Weights of a small transformer language model.
Size: 14 layers, 7 heads of 64 (1 for keys and values), MLP 1216 SwiGLU, 36.7M parameters.
Architecture: RMSNorm before each block, untied embeddings.
Training: a variant of Adam for these matrices, 4329 steps.
MLP neurons of a small language model. Each row is named by its layer, matrix (gate and up: input weights; down: output weights) and neuron, and shows model dimensions 384-447. Each number is 128 + 24 x the weight over its row's rms, rounded and kept within 0 to 255. A neuron's up and down rows have the sign that makes its largest values positive.
After each neuron's rows, "fires on" lists the tokens most often at its 100 highest values on Wikipedia text that the model never trained on; "fires in" lists the words (lower case) most often at its 100 highest values on Wikipedia text that the model never trained on.

L7.gate585 [126 109 132 151 129 132 103 128 140 119 116 155 133 139 143  88 146 113 176 143 117  84 181 148 166 153 145 103 110 124  98 151 104  99 106 109 106 134 131 129 107  96 134 120 153 142 168 153 139 130  88 115 149 108  70 125 141 126 162 118 133 123 128 135]
L7.up585 [143 144 100 107 102 142 165 160 125 121 174 130 139 106 142  73 129 121  96 108 112 124 168 137 108 160 142 129 126 134 124 127 138 113 138 122 155 105 161 116 119 106 134 121 112 128 181 150 102 156 134 104 118  87 135 116 119 169 144 116 125 134 157  87]
L7.down585 [145 106 171 140 122 140 123 118 181 144 102 134 153 146 131 164 135 157 139 157 102 122  87 142 130 123 174 138 126 119 148 133 101 142 122 117 127 139 123 102 128 122 142 129 129 103 147 155 114 114  79 147 123 142 112  91  91 115 120 109 116 145 129 126]
fires on: " to", " and", "gh"
fires in: "to", "and", "shanghai", "with", "rafael"

L7.gate518 [111 167 170 116 151 114 149 155 143 130 145 107 108 114 161 140  92 162 122 134 114  84 152 166 161 116 119 139 147 115 119 158 181 140 109 138 123 116 134 121 166 101 137  79 133 134 109 113 132 145 155 108 107 135 137 123  82 151 138  92 157  91 110 102]
L7.up518 [142 121 137  85 158 144 131 114 154 153  99 119  95 119 144 108 158 133 119  97 147 156 122  89 143 182 144  92 131 150 152 116 100 131 166  94 112 126 130 147 116 165 121 136 157 170 152 142 140 116 124 116 137 149 120 129 132 127 170 122 150 147 105  99]
L7.down518 [135 154 138 127 134  97 118 133 153 127 150 143 141 129 118 133 129 143 127 122 123  94 156 128 124 123  81 147 146 123 120 122 126 137 118 126 123 107 137 116 151  98 116  73 108  89  91 127 110 124 173 169 132 111 149 130 109 139  92 118 141 117  82  97]
fires on: " that", " to", "s", "f"
fires in: "that", "to"

L10.gate710 [121 117 150 123 124 145 124 117 156 127 108 130  75 162 143 149 117 124 182 129 158 113 133 148 108 124 125 148 111 113 120 150 171 135 162  98  86 142 138  92 108  90 123 114 126 101 150 131 114 136 121  93 123 114 118 175 133 145 108 111 138 129 143 133]
L10.up710 [150 108 135 126 135 183 150 128 111 149 123 106 111 114  89 101 169 109 112 114 146 116 152 126 121 156 125 109 131 122 113 106 109 130 117  78  93 141 134 121 140 156 119 185 153  69 138 125 124 126 151 156  78  99 108 158 122 112 143 133 153 162 166 155]
L10.down710 [164 110 153 135  98 120 168 163 176 104 103 122 133 141 115 152  98 144 158  85 152 126 111 138  76 163 108 110 118 172 140 152 164 111 160 138 114 127 135  73 135 135 134 121 155 118 117 183 122 133 119  97 156 130  88 119 151 135 135 120 128 122 147 109]
fires on: " and", " They", " they", "s"
fires in: "and", "they"

L7.gate936 [156 122 110 106 100 114 147  93 149 155 135 142 150  87 155 158  98 134 121 113 108 135 142  72  92 151 138 121 107 121 126  96 110 126 123 117 149 105 103 118  76 141 138  78 117 162  87 109  66 149  93 152  83 141 138 109 112 170 123 116 134 118 119 153]
L7.up936 [122 122 194 100  94 133 133 129 128 150 123  58  86 186 159 115 155 108 100 151 131 142 103 164 138 152  92 111 122 128 133 116 113 129 124  92 133 100 102 158 172 178 127  96  80 122 130  84 128 112 151 157 119 124 120 115 111  97 141 156  95 120 133 164]
L7.down936 [158  83  91 144 116 160 119 118 175 109 140 109 170  96 151 151 123 110 109 103 115 108 150  88 147  90 166 138 160  95  82 133 118  91 156  84 135 114 136 105 165 123 123 120 139 120 156 109 161 163 138 148 174 127 121 113 133 117 144 104 163 172 130 131]
fires on: " of"
fires in: "of"

L10.gate385 [166 127  95 113 156 128  93 130 138 113 145 186 119 108 106 112 108 111 124 157 106 114 182 136 136 139 117 135 114 136 149 116 129 140 120 141 109 148 123 136 123 120 129 116 101 100 140 104 132  72 158 123  78 116 100 128 182 134 148 114 134 114 125  85]
L10.up385 [174 118 125 110 109 130 125 125 121 112 128 176 116 151 101 146 148  99 100 151 113 130 100  98 163 143 122 167 165 165 152  73 126 108 116 127 137  94 133 101 108 135 139 138 154 112 140 139  96  89  81 107 125  74  94 129 115 109 137  83 158 112 126 147]
L10.down385 [ 93 113 121  82 144 135 104 162 130 109 157 132 132 154 112  92 111 145  72 137 144 132 152 141 121 156 104 143  98 147 120 167 123 167  76 130 133 137 139 113 135 109 110 101 146 121  91 120 139  99 116 143 125 127 102 117 161 166 116 153 121 151 125 125]
fires on: " of", " in", " und", "Un", " del"
fires in: "of", "in", "del"

L7.gate1 [107 137 142 114 174 112 120 129 120 136 140 115 145 149 128 137 108  80 128 139  97 145 145 115 152 137 136 151 132 116 119 142  98  83 150 116 129 112  88 133 120 115 109 126 112 120 134  87 122 110 104 112 154 114 100 153 163 122 106  88 119 101 143 158]
L7.up1 [113 130 122 149 164 113 143 131 125 134 122 119 197 151 143 122 125 114 116 115 159 108 130 157 135 141 100 149 126 143 134 167 133 145 132  90 128 121 132 118 114 133 149 189 140 125 103 159 130  94 150 103 135 151 105 125 160 144 141 141 133 148 153 138]
L7.down1 [128 141 106 174  89 136 101  98 133 134 128 150 108  94 115 102 134  71 151 124 102 131 147 115 143 123 152 152  93 127  78 161 118 128 121 108 104 120 117 113 104 145 108 148 148  89 141 153 159 124 116 128 186  87 104 167 114  81 105 114 121 148 149 156]
fires on: " they", " it", " he", " an", "act"
fires in: "they", "it", "he", "an", "she", "a"

L7.gate1091 [163 114 140 171 164 103 104 144 151 114 136  91  70 119 121 109 144 117 169 128 107 150 101 115 116  92 112 133 112 154 107 133 108 112 157 123 134 110 127 152 106  92 109 158 115 130 158 118 150 149 134  67  89 155 136 166 141 134 132 119 147 153 179 127]
L7.up1091 [121 183  88  99 143  96 189 168 119 164  97 103 135 157 154 135 110 172 145 144 146 169 117 140 115 123  87  81 110 163 149 169 147 134 119 129 162 167 134 171 138 133 152 140 128 122 117  95 143 157 156  99 144 136 157 139 120 175 132 123 159 155  95  94]
L7.down1091 [147 121 140 130 104 139  80  74 155 104 138 125 100 121 122 120 103 140 149  91  94  70 114  57 119 111 131 155 147 106 163  91 117 159 142 147  98 144 132 104 128 130 120 113 195 169 123 110  94 147  93 191 137 120 123  78 163 117 104 162 121 110 131 133]
fires on: " as", " of", " As", "si"
fires in: "as", "of"

L7.gate359 [121 141  92 107 114 128 139 110 107 135 133 128 105 125 166 109 151 114 127 180 129 132  53  84 141 168 144 122 121 101 150 105 116 111 133 128 121 159 114 186 138 155 101 147 113 180  88 106 109 105 135 136 112 152  96 141 175 121 108 101 153 146 147 148]
L7.up359 [119 131  98 161  81 118 179 108  92 114 108 132 141 123 108 162 126 140 140 146 124 128 107  97 108 146 151  99 110 159 172 146 176 133 127  95 112 134 132 129 127 127 121 139 110  80 139 145  95 172 150 128 102 169 148 179 122 136 102 133 104 131 133 123]
L7.down359 [153 107  63 178 134 120 129 102 106 108 115 100 117 163 113 113 110 139 127  91  93 101 177 134  79 126 138 170 109 158 108 143 121 166  90 122 134  99 110  97  62  86 117 121 135  92 121 102 100 148 133 158 140 158 128 120 149 120  86 125 112 161 134  92]
fires on: " of", " for"
fires in: "of", "for"

L5.gate814 [ 97 128 117  88  95  92  71 141 148 132 143 139 110 116 136 134  88 136 159 112 117 149 108 150 133 124 119 102 104 165 121 161  96 142 113 137 100 142  72  98 152 162 149 125 151 113 121 134 103 143 133 108 122  83 167 156 107 131  87 132 113 116 128 108]
L5.up814 [115 114 125 120 148 154 156 111 121 189 154 119 105 132 128 148  93  79 108 112 109 120 142 101 126 106 109 122  84  89 152 115  88 148 134 116 108 127 123 149 146 121 107 137 159 129  97 153 131 143 152 132  88 100 104 103  99 101 115 132  83 162 130 135]
L5.down814 [ 84 135 109  87 135 106 101 135 168 133  97  89 134 145 114 141  83 136 125 110 187 123 118 120 115 143 141  99 132 145 111 135 179 128 118 146 114 149 119 154 141 113 158 130 178 107  93 122 104 135 145 135 116 124 161 138 113 171 138 145 138 123 169 137]
fires on: " 18", " 16", " 17", " 40", " 15", " 30"
fires in: "18", "16", "17", "40", "15", "30"

L8.gate896 [138  91 171  96 139 132 121 142 127 129 135 121 174 153 101 171  82 136 138 117  85 145 101 113 108 140 106 117 128 148 129 101 101 155 128 197  94 117 164 123  99 114 121 104 109 119 139 127 100 152 162 148 120 146 148 127 141 103 153 165 119 110 128 130]
L8.up896 [103 137 128 163  99 125 126 126 110 145 142 144 107 172 107 134 141 114 155 128 113 140 144  95 188 128 141 126 105 147 139 115 136 104 157  76 135  98 184 152 110 105 131 129 101 126 120 155 146 105 105 138 104 107 128 103 150  88 155 129 156 118 142 128]
L8.down896 [107 156 155 125 173  98  97 147 175 151  87 136 104 128 172  88 147 131 109 119 144 140 114 136 111 124 110 109 118 109 111 164 108  99 135 122 126 101 113 151 154 135 127 124 146 138 163 176 141 133 124  85 125 157 137 166 125 167 155 103 142 126 141 144]
fires on: " States", "6", " won", " served", " in"
fires in: "states", "6", "won", "served", "in"

L10.gate317 [140 137 173 114 102 106 113 138  81 125 161 105 129 114 105 137 119 105 169 174 171 109 124 127 136  81 120 143 134 139 169 122 135 141 111  81 109 145 128 169 137 119 155 108 134 141 101 150 101 109  52  99 126 145 115 145 132 151 171 180 128 116 154 150]
L10.up317 [ 68 170  97 110 102 107 162 108  85 144 138 159 101 150 119 175 109 137 123 171  61 116 130  93  92 156 122 120 112  93 156 106 150 131 145 139 155 154  75 104 156 148 100 138 145 159  81 138 104  86 145 120 101 126 131 136 164 102 112 125 104 130 121 111]
L10.down317 [119 131 159 169 170  84 106 169 201 100 159 140 112 125 134 111 110  96 102 140 122 122 124 108 142  89 150 185 129 102 102 145 117 120 146 107  73 113 127 121 101 134 137  87 130 136 154 139 126 139  82 134 151 128 177 109 103 129 145 108 135 137 143 137]
fires on: " for", " of", "ti", " Union", "s", "or"
fires in: "for", "of", "union"

L9.gate260 [146 106 153 146 150 105 138  94 158 142 123 181 140 122 117 121  96 170 163 102 145 124 149 154 154 115 141 103 123 144 143 128 138  67 111 135 135 129 134 128 183 121 166  78 148 127 145 131 178  84  89  95 127 125 100 144 133 130 117 116 145 143 131 140]
L9.up260 [132 118 115 147 139 123 141 135 140 150 151 147 131 133 161  94  70 136 138 132 152 118 106 100 111 162 137 141 103 116 183 137 118 124 144 135 171 116 160 125 150 149 112  76 122 125 160 115 106 140 126 145 108 183 130 121 150  76 104 121 124 140 139 105]
L9.down260 [133  68 167 107 100  92 134  87 113 127 137 172 120 156 108 120 133 133 129 109 116 164 138 124 151 112 143 115 130 131 114 131 173  78 119 155 138 120 128 136  97 117 127 154 101 170 119 114 144 110  81 104 116 147 110 119 126 104 111 124 109 122 112  93]
fires on: " are", "s", " that", " is"
fires in: "are", "that", "is", "s", "m", "follows"

L10.gate241 [109 142  95 141 141 147 161 140 119 137 145 131 107 155 157  80 133  99 114 105 119 119 155 169 124 116 119 153 136 145 149  92 132 117 160  97 131 173 142 124 145 138 143 157 112 158 122 104 137 207 114 106 149 127 119  96 118 111 114 144 111 161  76 110]
L10.up241 [105  98 112 138 138 153 142  94 114 115 114 159 107 144 182  91 116 125 112 108 168 143 110 153 111 161 142 171 138 139 137 146 150 137 128 123 172 110 151  91 140 113 115 110 151 170 152 129 120 127 123 109 158  97 146 163 118 103 138 101 157 137 107 106]
L10.down241 [130 105 131 119 149  90 135 131 143  99 118 146 129 129 118 127 131 114 107 160  91 125 132 113 145 118 163 116 117 113 148 155  97 144 126 120 110  97  96 149 177 113 116 100 132 156 149 131  79 155 126 128  82 185 123 136 119  92 138 138 105 132 109 155]
fires on: " a", " A", "A", "a"
fires in: "a"

L10.gate1036 [ 66 122 126 134  89 187  47 130 149 110 132 111 172 105 151  93 123  85 107 124 150 130 152 103  92 150 108 111 126 108 143 131 135  88 125  95 147 180 104 104 129 150 130 120 159 128 134  96 154 162 108 155 129  98  83 122 179  85 117 133 122 116 105 131]
L10.up1036 [142 133 143 129 137 145 100 124 111 179 151 121 122 109 121 113 123 124  70 115 104 137 171 107 176 169 135 111 112 103 139  97 122 135 150  98 111 161 124 139 188 137 158 102 160 127 109 153 110 171 104 141  99 137 101 155 165 130 134 158 113 157  94 114]
L10.down1036 [138 131 110 117  99 164 132 114 113 104 139 127 111 137  95 115 124  81 155 117  93 122 144 120 105 188 157 101 166 125 109 124 162 119 143 154  89 130 141 100 145 146 145 148 124 136 183 154 140 131 164 124 150 154 128 161 164 126  84 157 153 118 120 115]
fires on: " to", " in", " other", " by"
fires in: "to", "in", "other", "sometimes", "by"

L9.gate157 [ 84 144 147 174  92 163 164 110 105 139  97 139 100 131 107  74  83 191 148 138 161  93 145 129 155 185 159  90 121 119  97 109 106 102 137 169 123 152 136 149 134 122 149 164  73 152 160  96 137 119 123 126 135 146 153 134  99 143 110 107 139 108 124 146]
L9.up157 [110 112 129 107 152  67 150 145 142 110 131 141 120 121 163 164 149 159 126 115 135  95 112 156 198 137 112 120 142 133 139 160 136 102 128 134 153 158 128 122 167 129 158  83 116 135  87  87 130 144 149 155 131 145 159 107 125 118 113 125 144 131 116 141]
L9.down157 [122 158 116 139 112 132 124 117 107 132 142 139 106 119 120 134 141 182 130 168 151 148 146  92 126 114 156 136 110 104 115  98 152 128 128 117 126 109  99 152  83 118 136 151 162  86 133 120 103 151 136 110 143 152 144 152 119 121  98 121 120 108  92 123]
fires on: " is", " was", "7", "s"
fires in: "is", "was", "s"

L7.gate147 [130 101 112 130 127 148 137  70 115 147 122 121 132 140 140  95 158 129  86 155 159 118 163 131 118 136 147 104 111 126 171 111 126 101 148 120 129 133  84 151 135 124 171 100 160 127 100 144 111 137 169 136 138  93 100 131 135 123 116 148 104  99 148  68]
L7.up147 [119 125 128 106 146 129 135 124 136 100 112 116 142 144 117  78 159 117 107 124 173 126 139 138 107 142 116 116 106  90 144 120 165 126 165 154 154 113 117 126 134 120 125 140 108 175 115 136 125 151 145  86 119 101 132 140 123 121 118 121 126  89  90 102]
L7.down147 [102 166 104  73 121 149 123 179  89 106  71 139 116 116 163 143  70  91 136 161  93 116 111  93 126 106 147 157 118 114 151 164 127 139 105 148  97 151 138  90 111 159  98 159 104 133 189 124 148 103  96 106 138 130 167  97  85 144 173 118 131 131  99 161]
fires on: " to", " a", " an", " She"
fires in: "to", "a", "an", "she"

L10.gate397 [137 161 114 118 107 138 141 112 105 124 172 120 144 135 145 157 125 108 117 134 161 157 140 138 118 144 122 128 120  99  99  78  95 101 113 133 132 143 173 154 105 132 132 160 112 149 108  92 138 147  99 166 144 110  98  57 165 107 132 151 159  81 160 144]
L10.up397 [160 104 126 154 141  98  95 116 166 132 143 130  91 131  86 136 135 134  71  74 126 110 160 135 131 133 155 105 144 113 143 116 163 115 151 120 136 114 161  90 166 106 159 103 158 134 117 149 109 114 106 150 119  91 110  99 139 116 137  91 120 124 135 154]
L10.down397 [151 154 135 157 145 136 103 114 115 126 126 120 116 158 136 131 126 110 110 131 162 100 107  86 112  79 146 159 122 141 145 108  80 140  96  79 150 139  85 104 152 122 124 149 101 104 139 129  92 129 127 110 127 170 133 126  85 138 116 150 130 107 125 154]
fires on: " of", " the", " in", " for", " to"
fires in: "of", "the", "in", "to", "for"

L9.gate10 [149 152 147 183  98 141 105 114 126 156 150 142 144 102 149 122 105 166 154 108  88  87 129 173 131 132 118 175 115 158 102 126 136 154 127 124 114  87 112 119 134 131 145 166 149 122  98 101 170 158 115 135 151 169 145  98  85 118  68 118 108 151 122 126]
L9.up10 [134 108 161 160 150 148 131 138 158 120 157  78 153 149 160 145 115 152 134 163 142 140 131 140  94  80 184 149 162 145 139 156 132 119 149 114 129 166 126 111 170 125 116 102 125 105 159 114 131 159  97 154 162 124 105 122 119 131  79 124 113 118 192 111]
L9.down10 [ 91 172 119 134 117 102 116  95 106 159 103 152 122 156 135  83 146 172 121 111 138 118 114 147 154 147 150 151 115 143 132 121 139 153  99 118 104  90 116 114  72 140 138 152 111 125 117 118 131  61 108 117 133 148 160 109 146 153 134 136 107 108  91 117]
fires on: " is", " was", " are", " does"
fires in: "is", "was", "are", "does"

L7.gate766 [ 77 178 130 107  78 135 109  60 127 148 129 131 183 123 114 130  84 119 149 131 158  88 161 150 162 135 101 138 117 108 152 135 129 127 127  73 136 151  87 135 135  98 143 149 139 124 139 122 130 103 113 116 113 128 125 104 109 155 137 133 158 104 121 121]
L7.up766 [140 164 114 116 157 103  91 111 129 118 120 165 114 114 107 141 101 126 131 135 137 147  93 121 122 136 128 130 107 122 158  91 135 149 113 120 131 115 127  95 119 166 150 125  81 164 114 126 132  91 119 150  96 160 133 132 129  99 110 118 140 154 145 119]
L7.down766 [ 75 150 139 156 136 127 169  93 171 131 139 112 118 120 147 100 107 142 114 119 134 116 163 173 124 140 105 147 131 101 131 140 141 142 123 137 148 108 172 142 115 119 131 106 108 130 104 123 132 147 135 105 136 134 101 110 150 143 112  96 127  95 146 121]
fires on: " to", " of", "ng"
fires in: "to", "of"

L10.gate1197 [ 91 147 127 162  58 126 157 130 120 145 138 153  91 127 102 141 150 149  98 164 132  94 107  84  96 176 132 119 173 111 118 137 157  98 142 118  95 168  89 141 128 102 136 101 162 101 135 138 156 142 125 101 140 102  90 161  96 134 164 160 129 103 145 150]
L10.up1197 [104 126 111 101  84 129 107 145 132 115 103 131 117 152 134  78  88 133 163 129 165 179 131 151 112 153 115 134 134 119 164 156 144 147 125 123 141 115 151 135 132  71  96 125 140 127 156 135  96 117 158 111 151 119 159 151  91  94 120 140 136 100 135 147]
L10.down1197 [149  97 122 130 128 107 125 107 210 149  99 106 120 144 120 159 112 155  89 132 159 137 118 110  95 127 165 162 104 125 140 120 146 133  95 103 114 137 129 106 134 148 129  99 132 122 106 196 108  98  60 115 135 148 136 112 140 138 131 115 148 110  94 123]
fires on: " and"
fires in: "and"

L9.gate575 [141 150 103 113  79 123 164 146 142 119  74 153 100 110 137 126 130 135 141 127 106 102 141  84 120 112 117 125 135 131  85  68 122 150 138 185 116 146 136 162 138  83  94 124 112 159  76 141 133 128 108 150 135 130 140 110  93 129 129 154 150 128 116 147]
L9.up575 [126 137 144  90 118  86 145 128 115 125 127  90 128 130 123 108 123 121 114 123 167  83 130 100 131 131  93 140  91 122 176 129  94 116 126 110 112 109 112 122 129 151 169 109 144 143 138 100 148 136 119 106 139 129 155 130 122 150 131 103  95 138 128 152]
L9.down575 [141 175 113 155 122 110  98 125 131  98 160 133 142 106 108 145 152 144  98  94 137 160 143 109 159 121 145  99 154 101 113  90 129 101 143 136 154 123 132  95 117 116 138 147 122 137  95 115 129 165 142 137 103 157 133 158 106 122 116 100 136 127 139 112]
fires on: " of", " and", "t", "af"
fires in: "of", "and"

L2.gate882 [139 149 113 108 112 119 108 111 163 136 133 152 100 147 135 145 149 154 140 148  91 129 114 109 153 119 134 133 115 124 138 159 119 112 111 151 142 161 104 140 101 153 114 158  88 164 164  87 136 111 111 117 138 149 121 134 117 102 140 152 126 142 104 147]
L2.up882 [ 91 124  67 137 114 100  96 138 189 149 178 107 112 139 155 157 118 142 154 143 142 167 111 136  88 141 127 132  92 141 174 132 141 155 157 132 140 101 142 152 138  73 110 101 130 160 141 119 111 123 130 130 143 152 139 112  74 129 154 119 100 141 131 108]
L2.down882 [149 127 114 125 107 123  90 141 167  97 149 126 124 130 133 161 157 127 108 164 119 116 116 133 146  97 141 155 101 107 136 152 157 155 121 122 164 150 135 114 119 147 161 126 114 141 171 115 122 140 115  89 139 172 164 153 112 128 116 147 106 136  99 133]
fires on: " information", " ru", " aff", " safety", " violence", "ST"
fires in: "information", "safety", "violence", "crime", "affairs", "things"

L2.gate207 [151 121 121  65 127 174 109 163 120 172 149 132 154 138 153  77 166 158  95 143  97 136 105 151 108 133 133 114 156 136 122  89 158  80 102 136 104 102 133 148 121 114  91 110 152  97 140 164 170 148  94 100 149 143 137 137 126 124 111 157 126 122 124 120]
L2.up207 [130 145  98 127 171 156 171 124 154 108 129 154 157 103 113 125 118  88 143 105 163 111 134 110 155 167 126 112 102 142 126 143 108  96 106 145 154 166 160 141 110  89 151 143 141 106 125 137 150  85 136 149 166 114 121 132 129 118 136  96 128 115 172 131]
L2.down207 [128 113  94 101 139 157 160 125 195 121 128 165 123 120 128 112 123 117 131 110 168 111 128 108 144 154 116 119 114 111 124 146 109  68 112 138 169 176 140 154 117  97 158 125 140 109 145 127 151 104 142 130 173 125 137 140 126 114 118 114 128 138 186 145]
fires on: " served", " won", " received", " dance", " hold", " held"
fires in: "served", "won", "received", "hold", "dance", "held"

L10.gate528 [106  93 127 115 130 153  91 105 165  95 159 126 167  92  79  92 109 101  94 139 126 181 129 125 139 123 158  79  94  94 110 105 108  80 162 149 134 116 158 137  98  97 123  96 176 121 166 117 130 142 120 106 136 147  97 114 116 125 130 107 119 134 104 130]
L10.up528 [147 139 103 157 149 117 103 153  82 177 132 160 113 132 142 159  88 144 118 108 160  91  95 107 126 148 106 136  78  91 140 113 148 156 157 136  98 124 118 107 124 172  98 136 125 152 130 166 123 139 133 116 108 148 145 132  82 108 136 134 103 162 140 110]
L10.down528 [119 135 179 145  90 110 136  77 113 113 159 170 159 121  70 101 133 116 138 118  91 131 147 162 138 129 109 155 133 119 139 125 117  93 139 104 143 133 152 158 118 126 157 155 141 123 167 122  89 118 170 144 129 106  98 177 162 162 112 138 110  93 141 133]
fires on: " of", " that", " during", " to", " in", " and"
fires in: "of", "that", "during", "to", "in", "and"

L5.gate187 [115  87 131 142  72 119 122  90 132 137 141 101  93 144 159 157 110 141 131 149  94 143 152 119 121 104 124 102 117 106 187 128 110 142 101 122 126 126  66 133 116 171 110 129 108 123 152 140 117 134 136 133 114 129  94 139 129 107  94 139 114  85 108 177]
L5.up187 [124 157 143 157 123 123 132 147 157 152 118 110  90 121 139 149 122 156 117 148 131 128 116 120 150 170 150 140 172  77 131  88 159 109 141 135 113 138 122 121 132 128 124 154 129  52 100 172 165 120 115 150 163 125 157  86 168 120 172 145 119  91 126 121]
L5.down187 [104 149 101 136 114  99 165 135 143 153 140 104  78 134 117 146 110 168 113 123 127 134 141 131 104 151 148 104 141 113 170  98 152 154 125 133  97 112 161 115 170 154 146 132 141 103 106 123 159 125 127 151 107 156 140 104 105 104 155 135 144  84  99 132]
fires on: "15", "17", "18", "19", " 17", "000"
fires in: "17", "15", "m15", "18", "19", "000"

L2.gate1027 [136  76 134  97 101 139 114  94 113 150 107 120 165 109 115 113 139 140 161 107 111 128 138 101 168 148 171 105 141 108 141 103 104 151 158 161 141 125 117 105 155 107  87 106 147 131 120 126 138 131 145 159  98 138 153  93 118 100 133 138 125 132 128 107]
L2.up1027 [140 117 177 132 119  63 143  88 140  93 151 126 140 104  80 133 140 143 141 104 139 124 116 119 184 151 146 148 137 135  96 127 126 173 154 170  86 130 123  96 136  86 139 124 118 148 102 178 105 160 116 136 137 167 151 143 117 121 133  91 122  94  88 152]
L2.down1027 [118 183 141 140 156  98 144 160 122  89 155 151 104 130 139 138 131 110 109 147 131 138 121 145 108 105  61 117 110 157  98 156 143 116  81 119 116 130 152 127  93 138 167 143 116 109 125 129 123 114 104 107 183 123 122 167 134 149 132 131 135 108 105 141]
fires on: " little", " area", " Anthony", " José", " white", " twenty"
fires in: "little", "area", "anthony", "josé", "white", "twenty"

L7.gate102 [147  86 112 167 100 144 106 107 136 145 131 111 145 133 124 180  83 138  60 170  99  94  84  98 135 139 132 146 135  95 109 133  82 133  68 120 160 158 135 111 163 130 125  82 144 121 118 115  87 173 127 136 132 125 138  94  91 131 142 134 117 145 127 129]
L7.up102 [128 139  98 166 112 118 161 100 105 107 118  98 151 153 119 150 159 169 141 148 140 175 110 172 126 170 165 129 128 170 172 108 141 106 169 106 123 138 116 146 115 143 123 110 158  98 131 130 117 136 140  90 192 125 150 129 108 174 127 147 134  81 142 100]
L7.down102 [165  86 104 108 161 166 148 116 183 138 133 123 130  92 111 124  63 153  95 153 119  93 120 111 127 108 128 174 132  95 127 172 118 134 123  99 118 159 122 122 134 143  69 143 122 159 127 133  90 124 120  93 166 129 107 106 119  94 100 133 148 140 120 149]
fires on: " of", " to"
fires in: "of", "to"

L7.gate625 [119 135 144 133 127 163 141 139 104 119  98 129 140 156  86 111 156 109 138 119 102 138 106 106 119 134 111 157 183 111 154  79 134 136 157 106 134 163 119 195 143 117 136 128 155 139  95 144 133 131 148  78 119 117  92 138 162 139 120 146 149 122 136 133]
L7.up625 [121 165 106 172  95 131  87  93 129 106 123 119  85 153  61 145 147 107 140 173  96 109 149 175 116 149 165 154 104 113 139 104 138 104 165 149  94 142 133 122 155 103 113  95 128 168 125 111 126 116 153  62 108 130 117 137 181 108 106 105 170 169 103 121]
L7.down625 [147 146  99 160 128  99 101 117 111 124  95 135 132 148 127 147 126 121 140 133 124 150 148 182  91 135  83 112  77 132 151 166 119 138 128 145 123  82 135  86 151 106 103 112  89  85 139 122 105  74 136  86 118 112 139 155 120 101 136 119 118 143  92 131]
fires on: " for", " on", " to", "ation", "eg"
fires in: "for", "on", "to"

L8.gate1170 [136 141 112 121 140 151  83 133 132 158  83 149 108 129 144 132 108 158 132 105 132 117 181 104 145 140 168 102 140 172 167 103 106  96 114 154 162 132 153  98 144 135 121  91 155 100  97  92 168 115  85 125 108 128 111 101 127 102 121 103 137 125 119 108]
L8.up1170 [129 173 131 145 160  89 105  91 165 141 115 149 118  87 124 122 151 152 115 144 118  88 102 100  99 100 144 122 142 136 132  92  98 185 123 106 171 111 146 100 124 134 169 102 106 166 133 104 103 146 124 120 130 160 173 147  76  91 109 108 152 156 135 111]
L8.down1170 [ 77 123 141 117 131 108 116 132 109 139 134 114 146 118 161 116 157 126 130 119 152 117 167 158 149 171 130  82 117 113 128 116 161 128 143 125 114 121  84 157 144 119 139 147 170 118 144 143  81 102 141 159 122 112 135 125 134 103 138 104 143 165  98 104]
fires on: " of", "ous"
fires in: "of"